Weights of a small GPT-style language model, trained from scratch on English Wikipedia: 6 heads of 32, 8.4M parameters.
MLP neurons of a small language model. Each row is named by its layer, matrix (up: input weights) and neuron, and shows model dimensions 0-191. Each number is 500 + 40 x the weight over its row's rms, rounded and kept within 0 to 999. Numbers have three digits each.
After each neuron's rows, "fires after" lists the tokens most often just before its 100 highest values on Wikipedia text that the model never trained on.

L8.up231:569518476492497544494478508557524475525460519511514456498513500498482490489556468507443493501481547482483471474508479533553433571555476513482524441544456491553529468539507482526525530474482477487511521496575513525490496514499481511497474502459498445551476495465463509431464446521446550439495469482476518534465495450480483465447506566574524561521548412505476477496524510516530500462578577482517413474467560512627595406469514517528521513500490456513463465554542459520545480542463547437485525471550477598502484529486468586472544504484540556501513479377524461434513519598501390491
fires after: " N", " E", ".", " R", "E"

L5.up744:536517449436480525517498509496514458431444496435501470479453507433506473545519467431519538547531463504494558517511490535421556472451517483484547537528545505421507463521520528457473513493482551485508434605460489490534521369554461525468499428524506526483576511462507466535532511452495488534532548560472566505576521459585570520492553507432503502528509482443490508469488512482532449459535449506556509491542481552483524418509502588570477547529452459507479539532505483483514479517409428426482444465448519570502494466499543500530522457509517578483518502465489568489482462443496566512
fires after: ",", ")"

L13.up616:527470491515434516496485493581460510477484561496540488455480529537496472481476541489508530456561535462577534536455505582548476521540474569498594454494467581545508556452501538474519535523452422429496480508551502506462420485509503561582549424428502434544551523537388533444446551501499550439564495453453608455524536496576555478480518467491487478528512514513528509554457453502445487453540520456497490471524497539502549484493467548486505539502454500490506507478507528554488550488535518449558463492565564523468495525503467478480495469488473496471467452463421434456499533505471484435
fires after: "il", "in", "w", "om", "ol", "on"

L14.up56:486547450528522491578511520490472490551507479502558470533533545493457470467524496462521529488551494505534481527477490535407497457492515548506544456505506481558546529547508450553549485526521506545476510491475544512521539504533497492525451509524503535499413428498471470488522533555596469515485498436522459470447574528379454520447552507445462510481489477503445485494468528475514548534510565451530455394485484502591570515574378515445465500482504491520534493477515546424504498628475451473532473583500512438470529544529545495461514518464551507551487527489491428429516545479446513492
fires after: "-", " the", "en", "A", " A"

L12.up22:471451468596495484476575483530526489569509575463496499606468513485528444486478523520466499489468512474420425470533501485412494496606559557539499502558557529472475512519552521514568410519555503557482523505512480444490472500516528451439459550510461481486474533504528545471468415568529427553544466561513485477540525581427534508498478423513520450543386480517484493490444441452494560443481477509527420490511519498505510502517535468448496476528531555488515450482487519427541487479549509482535488542584525455476476468440469538427499524519482540499518491501517526506482547528480493499
fires after: " H", " h", "er", " l", "b"

L3.up521:528566472515509512510405510438479469547479484496430543533525525468462491469601448477504506545505541520501529543560529512433570421470485475515450537440507453422485552503448494516531430479525474502561431487427586557437468504496555520494487453497454523479440529443406535504476507531500523520545494494468470471548460495467480500496444563502551472483458454475530468476524481455510458569505532517460531485492482533506558549518504464452395563532510506467558471495503513504521534553513448555398444456480528470448542475492512451587538539500424459521490508495511496487556547482519544445
fires after: " res", ",", " Ch", " m", "ric", " c"

L8.up554:526571531540561557506463468492547510537476574449491561518510513503474448489416544561433493524517570510522508535462550467508428525493497465531363491482511478509471459474538544502487467447502546480550535541491513513520562497443508510531448503578548509476458502485410496434518473484498485594520562495505540480487544498559524560472529566469534548527433474469484511465517459511489544525539454432559447497555474543484492506513504510507562496583492519520480513446446467533480496499506473509548416487468476524535553513497546453464491429486546530411469573465520511490473505374535530507
fires after: "i", "u", "at", "y", "is", "j"

L10.up583:512562508567551457514533474469400472440405528549513436470454487528490568489426448529434525469483526580520515406546500520487495491525569508453453404523469475534501519452459499485461505482524535465533508525462492483491577504500515415481528508539529496439475438436538448514541575439417513501501516521455550492534466496541519513482486579493541527551506490500536470484567552553533543479539509441491455489471544500536543512524532507536483503422464416501531470488518483532497523558511529468517563482524574500477482509435411537561532523572429465556501487510527495476494535518538454514
fires after: "on", "ud", "ri", "an", "id", "us"

L8.up601:525520545483599517487523511414510536512439525485542493480552454519485487449452534493436570538474445480453492541422463435477505568494512472433501470514496504530509529551467439433432473490544435505512516530509573535504529447488497471462552576490523447524495476529453462446488518506501517503538498517476450524523498535516457544464467437490445504608436485534545536572448453461487490421466429513491440461509464508566461497483545532544557526520549506484555508475576553497480482532605479503533429494543505542576505507458467504536488524472403505520555497438532471494544534547534484523
fires after: " S", "ing", " e", " K", "y"

L8.up328:471539485424464511577553557500481524455543545465511533526537494455524526547557590516470462522479489481538513458462459565550483507493457515480548580554510510465494455536462477527516516570541433569547543532519544494478466501522532407523508457477498462480578605490492549430489451517479488554509475440560509578476484463479503458466545415450514486506509484571546547470487446489533394495505478517459540467545515521433491514492492553471446532473466475467479495507516499505551495483447488407520503480554459463477514466534497421501565526624525460515508508517540464484494572505509499457
fires after: " l", " L", " w", " W", " M"

L13.up370:505452445469487559477537493547445502526536497561512467556503543505500510454448491398532482543544541445587460450547509444487542469547492512503536525449576470494520484436484564477479510528409497458473458486491439442514543531516524520408497523448494491467450493476512454505477524504477520534481600524463539483455550512502548561458501436488453487483468399559530494492461499559435485534541456468549466469558441450525503445517482543485454488497507555439450454548518492556553518469564543526532505492537505443502498487545493380486555480553464438505505536504458476435458502535476493552
fires after: " be", " ", " to", " f"

L10.up337:564448504491509508475498518541437550501469595484447496516452507523545515528540557539489480519520443518396504527424516537518560498479496537522548559455461463473457447567497481474479510408531541591449523536463540569610536485479537533449545482565507439494467444559501466474528496492485529555457546455499536456511549520490546494455475415525463478505473550471505500471462516554566449469550409521475489577417505469536531481478492509534487523487475476508477496516450498496482484580482562434442510552549481453556496512532533489536516452504474556493477441527481462499555529517445567487
fires after: " s", "s", " e", " S", "a", "-"

L8.up308:472500493499485534471514550493507535451487557491469507554517499426532538562506562441512494557485501525423477444482477425446460519563481492510562560577493485474482493551464474544568535493564489539524512540517544415516428564532506536510482527511435472564498511486541523475496501432506522488519507481446529500560464449512540473510481431491588468541395527510496399497537458445461381459498490443502451484478484508434483476551521496493493511531486497436484563579589501487521522479540563472525527535497489448458445499488513503470414518514506505544508474465541468576448547473480447548
fires after: " l", " W", " w", " L", " d", " h"

L7.up304:453509547464530490516522463538492546499518529436484573540521426421518414523457434466428419526464494479464425501569549485496502532536519489468445536479491497464459472481526462421576485478455468462606508501484561508506446467564491558504489452511473465558490525443498599506515449503496575548484577545552469496520455446488540499501547517523481461524526452443523487510568522572400476529451453566538478517513474473534511524491520525535471526544491418493555493489497518557505532508510475466535540503480530472452508446474496490500518433518571574433505524442492551495513515492575503498
fires after: " rec", " C", " Co", "re", " con", "ro"

L12.up449:540598452457481509534464548487460502488498475616525480482552467515555499519425506576483548562505433512499484484510500426473521560466566511484528481477527475491560538464543511495474500444517487555501512494498490493559507462381523471447528503552430599515436500520512525572469496513574506531468480511517445527431439525510513481512505569488471579585434474456495495502510502412471449497515461447498483570507536463548533490483494428515454577486477532496533489497541456442549467485468443535519444509443536481530554527465476519536520489505504492526476512527510485438433606540519503527
fires after: "ord", "t", "on", " for", " sup", "d"

L13.up52:487443461578534465519537462537576555471443526480548548515466535482530494493493561542497443510509501543454498559489533524511536466481440492565521507492501427562470532508552454460499531467511454519515504495471580480485421515405516434419489464544467453428364483458482574508526528551514520452533556526453478523552496499460503491434490465552566476602501465468484476543440503480494527526520532460482526555536425480498481510526496498582472521443462484505515397493506501469525487523478498420502517536554502455498450465566537489474492486488498496416545481506544506545454476483465436467
fires after: "a", " H", " h", " s", " B", "e"

L4.up371:540448465512495475488443541476506569469427437471484490517479561512526550546491506513547510530528452581540450525531479515504518525540483483529516608545517413445498431489524451601428484435506555440471488477455502434516440511536574459572538583471460437470530503503550527527501514463546496557460545476414486511515528408516428469502514519458457509492453479515570483492454521544501496506507493505457479465492470481521469459514494484494596438540424499486481485532417522503469509505485442520492539553501480573528483455587524480515494483556551479515465470453529503562499523515477467571
fires after: " B", " w", " c", "er", ",", " W"

L8.up312:512533500490442525493597480524518518509542484438527479539577509472466475468426520586460561506435506555532428554424529471540522474469534488544434498454564443555455492533511495530512502556534464537451540499475489525521528482596513483466491557528507518502572455439480475549498555448484580542507544435511480482508523539532508465519520431494533499495455420482504497474507506451503524439452511497486534456517566523507542496534557530534476482443480442519517528486450608532519502515545474459494447499582444505565498526424428506561543516501430580523498526449515504475493421493463451527
fires after: " K", " B", " J", " R", "y", " Br"

L12.up385:454527531511512516504509545513464509473560465489386445522466465563512513521529562453511539452546505537527472506436417558484496551503498531444414436528433508486479573492524561519488510569530549460469531499557519490483538445542499492485485517498483499483491462544464507488443504509462499501545531431543547460538470454573555525456504484515438505512513550528499531563494594521545420533512445468539467472472474480527512508550566502585458497499508470374447577404506583527467492559550488468547527474507501541445469489505494534548495462545492498503499479481421446451492446530457503500
fires after: "on", "an", "in", " im", " dis"

L7.up350:528470540451526520495456448503529496475530543470517475444520472480514438633507482467517506494512493478430528441523591482517458573516487484448451524494525466466443485531475450513450598508467487520514537454435437517479459527476525465559466472486492450456495459569515429507523476461464529453444528498528473505498499556558488529465512574515563501597456506447498504469455501463540509425521561526560550505471506525544508431477552510480540564496512490596594517491507518481553519564561485445422513568438491540512464464577530543475478459496510524459550539501567488560503519499479506506
fires after: " United", " ", " R", " Y"

L7.up741:561506510515527532485532471464552524498481553443492497556519537503519511514459488461500561537494464538519494452565469418501464498442492494570531481539504554519482439488512561537508524463483556496511477466474561513576576481496493462448520547498540533496464585508453492452533519492435454529493530579581580440448469472458504505504468577433467588478524432531354523478406486432479441476505471470494543487499441485468487472515520529414548517483505500463488532512497524555427499521507456491519499553513564427499486446512549448476498469479499472595497491520550528525530484440496499537
fires after: " O", " e", " A", "O", "A", "T"

L10.up118:472445532462471496534531481490473491472500569483545496508488476452432520523557481448561544564584441471473513514489474451485459484501492556531540485491518495477557471523590542476488581460487470587460450411533609521492497484523511461540516499511509513506483485438570478468537483499521413511487562518562501562440495447396511559502491524466465521492502471540478493473401564483473431449533575550496508493529523492513476470496422499503547428582514493483475499457466498538539504559478544449494458470521522429527479471479512499493502494569502464584486581518528472502564471460544491564
fires after: " the", " The", "-", " sec", " O"

L10.up496:476499527468528579508410441553547511519498521503532602429536478456448442420441451498481499504539458506423537416484482480436527548525542487510453532438422475452502430492472501497546560571521497559533497485524467522480455357528501528486550465531562515568559489501517517495512481474485517463473483486488509483499539497459503569517452542479504499573423490483510509574507467494479514549452441529496460436517481485572530519430497483522597509460542543528484463505506474539571517525541527505486528495463510490477489537552505500453482469424581483467539507468483500518464442458562478487
fires after: "re", "i", " pre", "ec", " rec", "ic"

L6.up430:515476456469480580467502497517531473498503512460481505495538502439445431458483556498486557487479497518541568567535464487524508512439494477545456523526521474448505557508432619516525481472500480516568503538531434563477453537531430545517487473515489504482447500480505562568501506543510448515510499459483461438526500445516496470441513472498491488578500534501516458466451509482487532539503522504492428566565525633499475494562490585517500587538531470535456471520529522487613452542515461509499383434543517446504489497538569482512464471572456488458520510449554540494437505475456507455
fires after: ",", ":", "),", ".", " m"

L13.up199:493516508498495455543576516553481514519478469440505431428460406523513530514484540580480517509525537483463497538421476458561457432433474505494492578511502467442507481551492526466514552536522540548473548522452484466531476529473555533491507515586493467496513458523429484505588484455460481498448486463520569448516507500569521556449562452445602500516496469492512454530489408549540486531496471511491495474595512524469497478498571516567512494538458535524527550496505449481473586493515542439544580532484541495573562489512530477499471486518522541435465457489490437447462458465527422506
fires after: "y", "is", "s", "a", "um", "o"

L6.up694:519470528537558541522506507430544465500506507500510505532459522551495473462414479436510455535510519517520534484461439489482554538457459528531501476522565470494550454474463494539533520595497472521520437438479514465495475472422498435466456443488549551529548440478485451501413508485421577436506492518525492486517529482519539429533561528473561534528471494462482493437389444534478486487537466467501546482497519523505532465605498521493431497489483526544533526569484507511507509540506462455419457443505602507500524411494572555531498564478494517567520519539471514444570536528480464565
fires after: " the", " C", " c", " con", ",", " The"

L8.up298:571422504508489494547492460463453528496511505470483544518548491541545462546542565540548483545572420439467459534457516445548490483465496459497481425505520432468463472517444455457442464495515566565544492506446581501552534443489520479442510473462547531550531502461425488523484515487543543546484557429521524538548501502533524553515536473451522472514527478423451396485485519473455478482511481546500572542460537500547520471545497551477528512471473460518500591465508557546473516489519462456493409518600470495590506552506514462513539435495464585490452482530469438523486497477522504495
fires after: "s", "a", "S", " res", " s", " e"

L8.up267:466480557475483450532505487516483499521526551488415515494516595432484475463487435495496474481539513507462463558385543497582521570472522486515420526486516449505531501521433526487470484570506491548526495493476459512562492516515499489462631476518483520546505512513460465491487497468520453552589489514463484498527560527514494498461487464518541499500476545599506387450476498540526564517475456501564427509528485524512463432527475556510554489511581447430503485477499418498548458471504512525483504513554522531505522455465407534490481524502462527531552572523533517513502454564560435425
fires after: "a", " J", "ce", "os", "j", "is"

L5.up499:522500472473508554465479522451518512463440551507563476562535530514461502518400527474577505502495497498501476457478464455492567523396481511431457546515525471485496501479504476525474538487430419582496473561510547493504538474547525510535480515493499475468520529384535474523470470575529519492471506463516505548552538469526499472471544513533513527523482524426423480485572488535434473496507440495462575500545538458560601459548554590554531488481446492465502498493492532551442501515488497436412439503456483522472499421501541553549476490512507530496509431533566560464433554556491485518
fires after: ",", " the", " |"

L12.up450:526466498634559509470468547459450537526534559571494479539528518442449499494511550510544530550476527508473533452498485444457493563555513472489497464497521508517468442505506422529602538476511489509508509519438561499557486472459528517457482586511503522448514557555543548461512525458439520486439559547543551433465499427505510519462458493567490455496508427490532488476461551499512495503435485503424477510547467477449497501501418479476531472528517544557573518536508513511502427445554480496478559522495410532429431566499490483489481454442455456435492453523531464552568481479479490504
fires after: " a", " e", " ", " A", " E"

L7.up456:486414558495586468502525479494459489524530544457434565499431470490463465560486491480535523515539545514514503556531474515465557465511499548495524448418457429495476516460473507486551524466522496538499394461525514466499511510494525476496490431478533426468435543453504524615508460513546495575550589470543541504508503428497558488536506444509534486631482426440496498481489555450485472478552495482486576578541475481473564478499461494524510489458460492546558519548472501538459478546515496496431449519514487467464451501496443550480534531493506505511473514513561480524592532447481559533
fires after: " st", " w", " sh", " res", "s"

L10.up503:508529461440444519465555536590613472512538561422435533533521513547468543568491501500512546508594443475500574509417517456481439483448515450508503482580528445475536497495474421514487477479526550589503480541422499551523484472493554566503506470535481462394505466536554500416533473526525499557476538544544568477590477473526543494490450515476500522578469529507484436482508519487538521482570538514489571467507523515525442499498514489495435438459512527455498473486493513570521507479514538488475502483507473548478446463486481429506466494437474530481413473516494479502463532517471520470
fires after: " E", " e", " h", "9"

L10.up729:475482504499419557484441516461485485529521612518456562473554509476450517476526494472421443553485544424530549588455537595510534533519441457496468499520549472515508494543506468492510495511490478525436495505485512514495576449516465534449483504495470490542465484531522533527501522481510560556545560474452537418599523533505463539544468521484519475556487532511498391472527448493568467447417438479464450545488522463501515477491481506486493478543524399454522455511469525493520494492476494471517468515523507538477509446482434506512526481537457545472546553485502466578574416510431592548
fires after: "a", "ra", "o", "ce", "3"

L13.up123:392473582517372505452501478515460489496545528516549473512485522456430501497486500469508530459499442536539503479537527529456528556545408489533575492489479494441502571484432479520464561529526507546499529493552548522503470526498456542531439553542564450504494527560544441471512496410539561495513471539466581523511500440462533486497461482494493517471471520508547460524502565511450478434517460573485526486553539484442492470448508471528544550489461537444473522518498528530537453427477604482459487475443486491485497565493470411465466438495523466512466505497419489548476532440473553467
fires after: " f", " d", "f", " F", " l", "st"

L7.up685:480458496496533463502531486470537573481477514473507442522496485519461505481442486483562458477574501520444516589597552497495479532504531496474439485510564500577497459520501472558473430555505516540574469490537493573494438466459518434509582474575529547504506502515512460604461487549510496506557510522470492485507478487519510503427523526455461583464442484542496399540485546500471457446510473416537541517376521511512565441505505465529497534458541509417479508431540544474569529520514422469505490506564544490559475543423487499504561517504537498481528492483465528516534483560472510497
fires after: " K", " S", " (", " J", ","

L10.up389:505515466534516515417494585487495572504497486524443505446495590527484547532463549431484458502553475454588441533488456494506432501491533549529519489498476464500517441540517457510496504515476562468502519497452569533485496429524516478486515503523422554499429506492472518513412554488499523545483596531499489560522488508424530560551467476470500508513452463484547481411487510615495521455531570575486449514505455540526503450442541471488481473514533496539501491493498496556524514497446465482523507483537543528468479445467583518566581555531538444550508536479459444417561520483440448478
fires after: "ar", ",", " t", "er", " c"

L8.up34:415476593449601505465485453500515475508530544507616482565551553509480461467495495538562591446499543449464526540471539555534444432519487467491478508444542472477500509459511463474562536542472535565504509531486523426481459404472435531495450502480511496476492462494558521539462500512442485523559493480512528469500493563454459410510479508487510539500526539483527501472443509451513500495455496520509451538474531478465479564443466515523425477453515560475469480467479525516504457533467448496476463549589488533513522497470516469552432536524521521555466472484583424530481521479413545419
fires after: " l", " b", " un", "o", " s", "ar"

L8.up730:510548499501538527451560486487517490501552441499519538516484493568510382524492501462524482498548506512521555583578539448491510527458535517555466439514508555507478491445533541515475483435520573494473488487456499470465541494551496546467493476473495561473508550447510433526511494516474514469433557538561505494470419549612467505484474500499475465439489496540505464492441578429538482634519444487470465542491548518420537402572461506453473549538465504501479542475527499496516507534520432457494486479514592538482448462492534535563481426525416495507483473504529490482484552462500533506
fires after: " A", " c", " (", " cont", " un", "A"

L8.up637:440494482485472503485503548488514466489522541497551536507493533497522516533486468481542435484519458450505469456467478472516443505454553461467406470438488423460485494505524444567470471543540539577528544455561474533437524526556543464558571459448525536426520480498479469558513491548490495475529540471570538484564496495396544486443564517461512507509555524532533508495542496493488463525512489398455457502549484517577532509499537491519465495450487544503470504519524539486468512539490478433538494411613513483372467461457548538541534545531487439465524444499568533510487520566455453531
fires after: " th", " one", " The", " an", ",", " the"

L10.up151:502511476453489505538463414485521493469540513498497548444478519552508466525460494512476536462460477562562576584457459501427466543517511510467515551426545401535509449565471544531518495495456493547464515557546478527507460500528520478547456501513443517496486454557484500602516459498506514475550409498426455542491516532554473509485467437511532444535500564584549425462472555474469552522519453464506467542500499487545493463528539497514569497524510461415497462508407538511523502525488442522564503535426524451460489425477505505524567528489520499454578500530465448547503531486408529518
fires after: "e", "a", "ce", "es"

L14.up59:481423513503528518490422503421476547575569547507609504462435467471459549540431579475501515495532447473420486480432527490482462435529432469487497515459538506513525536468565506486566454543493525532505485514483581535488483494550417476494545490524475479425457479541547525496506514448535506462521506478448517469528438465433453529479439426532515502481502507408497480494461482490510508518510446536504482423460523464473575532435512466464509511481480632533441480488513550494511446497535503523472498573402517504533577559488520471497529479517515528531537496512484498532509519567480544462
fires after: " G", " T", " m", " s", "ar", "at"

L7.up542:473443459498536520459445426514457475521521496510510402522510544420556430556530485483530445529489502533505469461457533470515526482534531473519496501410505572522477477537497431532520499468490532560596494435493520559477565485481520548471520480511497523480527405519543503509467520527486477515498521518497503540436556415534452595486507589576470506478532504533425462462503525486540466478520450472446452474491514490525478490543435498445478551570548447498583425563544512485476513522492552512505571480474505479449515531491593507477504396431514549467521490517487526493559482469496495569
fires after: " p", " A", " ", " P", "A", " Com"

L14.up595:487429437522494438514479477497484424557500525525556476456431529448491550558533528486528462509492504509517551539501512466549466425524554468547515532554559475518391526534480476529505436546582536469524457494518453562495460501454466537511518538441424485507465493482556511522514485544473471485551535491468453499475471489507514574474559477495488524477552454531561557523474478447443604445508505469523486496487509476469536544450552448478409489519520533422498454534550480472458527489573495471416441530500466427508543541475545481531474510482525544615519435482522514485524479474516584527
fires after: " m", " qu", " B", " G"

L6.up566:475560473505555564483535451481523495531513608529556546442535470485453514528520515457471521520573510492437518488518459500538490501432506500464551535439553512505549425489521434495481470503584509514493467437523507546573515456485454508500504499481460490429505438519492476430534487486472471516437542512527519482465480497521446538499509484461518538616427448521494525517534459435518569549515543573474557478551536459512546506454502448509505507454473452560508492474468525474527467510571538459524499458526410549404439480478465520561436556439478488543502478536505556454401551523500477521
fires after: " e", " E", "ar", " Y"

L7.up301:576527499487593522464517516567479534483515479488525503498554492476451447484444474499557537394546561527403462545548545531567542499530522575511502497483500532512466518487517479522471495426537487452496513467534490507502444510471464445518496478459484483511572466607480419527523550503506523513510563484508494426501455430472498501529520442461458534497495521473520463469509469545469490594488513422446526513476537520465534474496495458524561512493519462514579575457517503553468507479514465512515503447505535541464581527460524466545555518462546486617493417399490534521529542443546516452
fires after: ",", "us", " K", " b", " B", " Sh"

L12.up90:521505568549470523516539435477474560476457526502482514547494578471499477506463511525461519476432544458499539551499496523480477514517590450473525523479511570494494445531475466466586512537545487587557570526451564561489456485515563472434480536467500482489502526502498485566538491463522489485543498499528448513470514583418503554513531478447522456460447507499518629555508459404475432379519513446505534454434526489539511509504505438437496453480481575445457495482563466468462537572454482476528484497532512523490503458549554486493466466502498489489441517532475469520507533494567480573
fires after: " h", "ur", " H", " r", " the", "ort"

L15.up495:470516556568540493529501485425521474593493551509477489506494548549454493478512503498504460437547551426523503452519487479484533514502532486525532578460533437470466528567492479508420456511486462561562352446485539483592447429549537566519489568453502445527487511480478521496533517466510522496508551495529540544522454503513460505455432560465529506501512492502505472504429519461483460456391547496450502550510445528525534512498554535550562518478474538418486525511561529535548517480504486523442451493537450492481556556562451508491430461496469501558512502569465507452540492506496517431
fires after: " de", " s", " res", " d", " e", " m"

L7.up663:550493533449546500563467549481550481524442521448435427497441514438499444534504509428498493558474505604549574527500529483491517547475465501543467492432513456467462480498475527458456552447503461445516461457481467497486474524491481470509471436568494491467534559484494399537489447488500569495512512453485495558507466505535514510508502415510578503498390458475527507527491513467508539563494507531518483486452540525486511552534528527565570486468465451483461573486444428502508457557544456402549501473532455578571497507511513535504525441544531509580555528504560466483464527523488559533
fires after: " United", " J", " Ch", " Y", "h", "sh"

L12.up764:491515598535454465575488520489514528480460485562455482490482513511557564486444575452553485521502495535506518520593527494541477433400547493439510463506508495447499449465485542477465381435509495517569538595487477483518529499549527486494478448486465445511536454509466404544560446484467533481493484499490543518553488536545582481461448466453493505489483532443537513563494537525583434458471484484554461544502496558478531416529512505484522543528510466420484484521537513490497478563439540491506502447460527492490499471475439541537451471562522494565537497489440470454543514567497539468
fires after: "an", "as", " to", "ould", " has", "on"

L8.up152:487497524498484437455416593430492556483528485517525532477481505489484504502511484489536467550476483557517557542546548489490527502524541464528423583441507504547534482578462531480506518445555516445464472490478562561519471522519538505547520542480436456503549506486463447478543494453455515463443479455398531525526541497437587509504485534549531471535489427507489490493554429503515465543519496501392514477465494487506448467499511537461495535513504530517464450466534473544550509460460403396501475515482438561498400434463506497515564504534461439468582529483572493463508485508467451520
fires after: " W", " K", " T", " w", "e", " N"

L13.up156:506512515566465557525485546541472567527534528483446514443570563491485569474537561538453429462495481580546552486554498569512526536545492485461497550379454519547517494513489502537524525481537532487518485518419556470501435426452546500453462464514470453521439461500507603452553512461482438477518449540467477540576485513522502507487550491522505471533504476481512533469446544455443450477501470481483494518526520472517468486438528540516477511520517479516468497455512421497557529562490519482502493510497429517514524456562472493485461534530546540446546373426474487542467426429523507435
fires after: "o", "e", "le", "a", "qu", " le"

L12.up160:520514533493500472499502504491487478446482561489524509510516520498461507449510515589472425508481411482491507477465438470484525574491493603484534524459480515515533485555526557483509516522528484512532526456501532490534520489461528529428542559546467496491526515479459543465375489417577523438500510522483487564494498587459593581490559508482448500530474467516573440492455516480495491498503551428535463566446508500492481495580519530495466516442538426504439504551469454477523538509571474515568488500443512475482512535528489524472552548545501397444510495560583453475449467504533424540
fires after: "er", ",", "d", "al", "on", "en"

L15.up279:555528544443481456514536532535473482470472486512505451411504423547507490486561528471505490524508504444455517512453600503549565477550532472516442506453505521459543550555461460522539530501508489453510481537479471507477539499534484534531500433497502480448534463523537498441595502462470522546466494462468581472545481528449543548490480509487528421495554520434551476464549452544570446530463471531495434491467484454466507471585479466555488510589459499585492564489517536531484486454531489502451496470513484498486447600433515459539534517499501477518495508557500505418480496383467466602
fires after: "us", "o", "ov", "ik", "a", "ak"

L6.up224:508424483470504470517528443520526499495451470553466516548442532553541455553473509444464481580533485407434515572499485452491493446543497446447509461464471478494517400553444479502438490574496489535502540467463537495568507465528528457479439473508493604532505603500514525537497426564527488440470579457572440492450540547461582541543546473489503531474461508474476520482492519431407456512491468500489453444428468519545452487522528456497513485459479511493430473535547507557506509477547468496476506495597503503484487494471492522527526485512431487483495487488538549522440448565486513540
fires after: " C", " H", " K", " W", " the", " B"

L8.up339:452495565495438534442508563506523495544514586453413510532456491493506610481433508464430557494462478506448563579527465475482524520469497495405519455463454533552506456461474578528484503567500461506561496462445584534491469573555505432521479489495465471524513532545454416431532514472513474488516488547536516560518546450461521461512500517427461494500515549507622478498591535522427510482546457457513506502449520474452523516426448522469486555534488501497519480516483492571444501490492516522514512519543561509500516496472459531417506491506477480457475543509510524585523478518481537495
fires after: " f", " fl", "l", "L", " F", "ar"

L6.up522:519430499460570514481432461488474522439494506562583520456480512512507550569425503449603521474533542496461492502537552498512594431536536513543521542457494531532503498511485491536441549529506514448498479455536526575541496514476419515513509481535475500531474494464514418514486543536525526421445525558438534521468481474516514521499505437452491516484488514478457556464482492524494407421454498541490497412541462449477527511499454481505463558521536464500559465418535536513485478534584474473526489546469541496427554463490487477432484406529546512457459519447541518515500577529423539521
fires after: "au", " G", " b", " B", " D", "ong"

L6.up600:496473488450522508561497432456618484466502530541490492547529513529471516561532433493530529500479526477507454622492467453450487513540446446449405493492521440487484451524486585499456503480501485538518509517447520477549531566488440572496429463469492460518503500505468454491536438543541521460413494496506550498453459518572469420548480437472532553481509508443540499505560500463555457526470487474504538461429531614551537466504523437541497528514442511470499453507523473499446478544512473483488522482551523564512476531481464611535584493491455550512467479495521516486569516488453505497
fires after: " N", "I", " G", "H", "E", " F"

L8.up642:465530466495530485530492488496483453469489493525567448442497541503502416463418522444459508457464479461485544445423503504447500414529530465488542567484489542487470483438446463476521534450431380584527500512520482523462436561526558490522501474487510490515477485527491530497489530466525478541458467507486500487465562526495460482553503535464557541516477430511479588519457476491501480416546452563482481443493484491412475529473532519613543472555501562480542433515576464558530530578489440503536453519530485466562481483554454488514501538518484530569496597559525503486546493469498492513
fires after: " gr", " ch", " Gr", " pl", "il", "ist"

L8.up388:487554499504535514437440519461567497564501531480547421544435560457493450527500463444500556505477511483515536563541522498436501482537518474531506517523489515488480612588479518527441502489507461473497457482539472588544463491524537464521508516493525535480477470476513487495481437492607494436527431515542505475479529413461487496444542564448485491498482519480529374523494506479531481509464523420522487526573520481470537444476503501555575488443454533437517475482555485548534497498487508575434470473541529476429516444492436495547404464510454488523479538476515507591520560551507504545
fires after: " d", " D", "d", "F", " f", "en"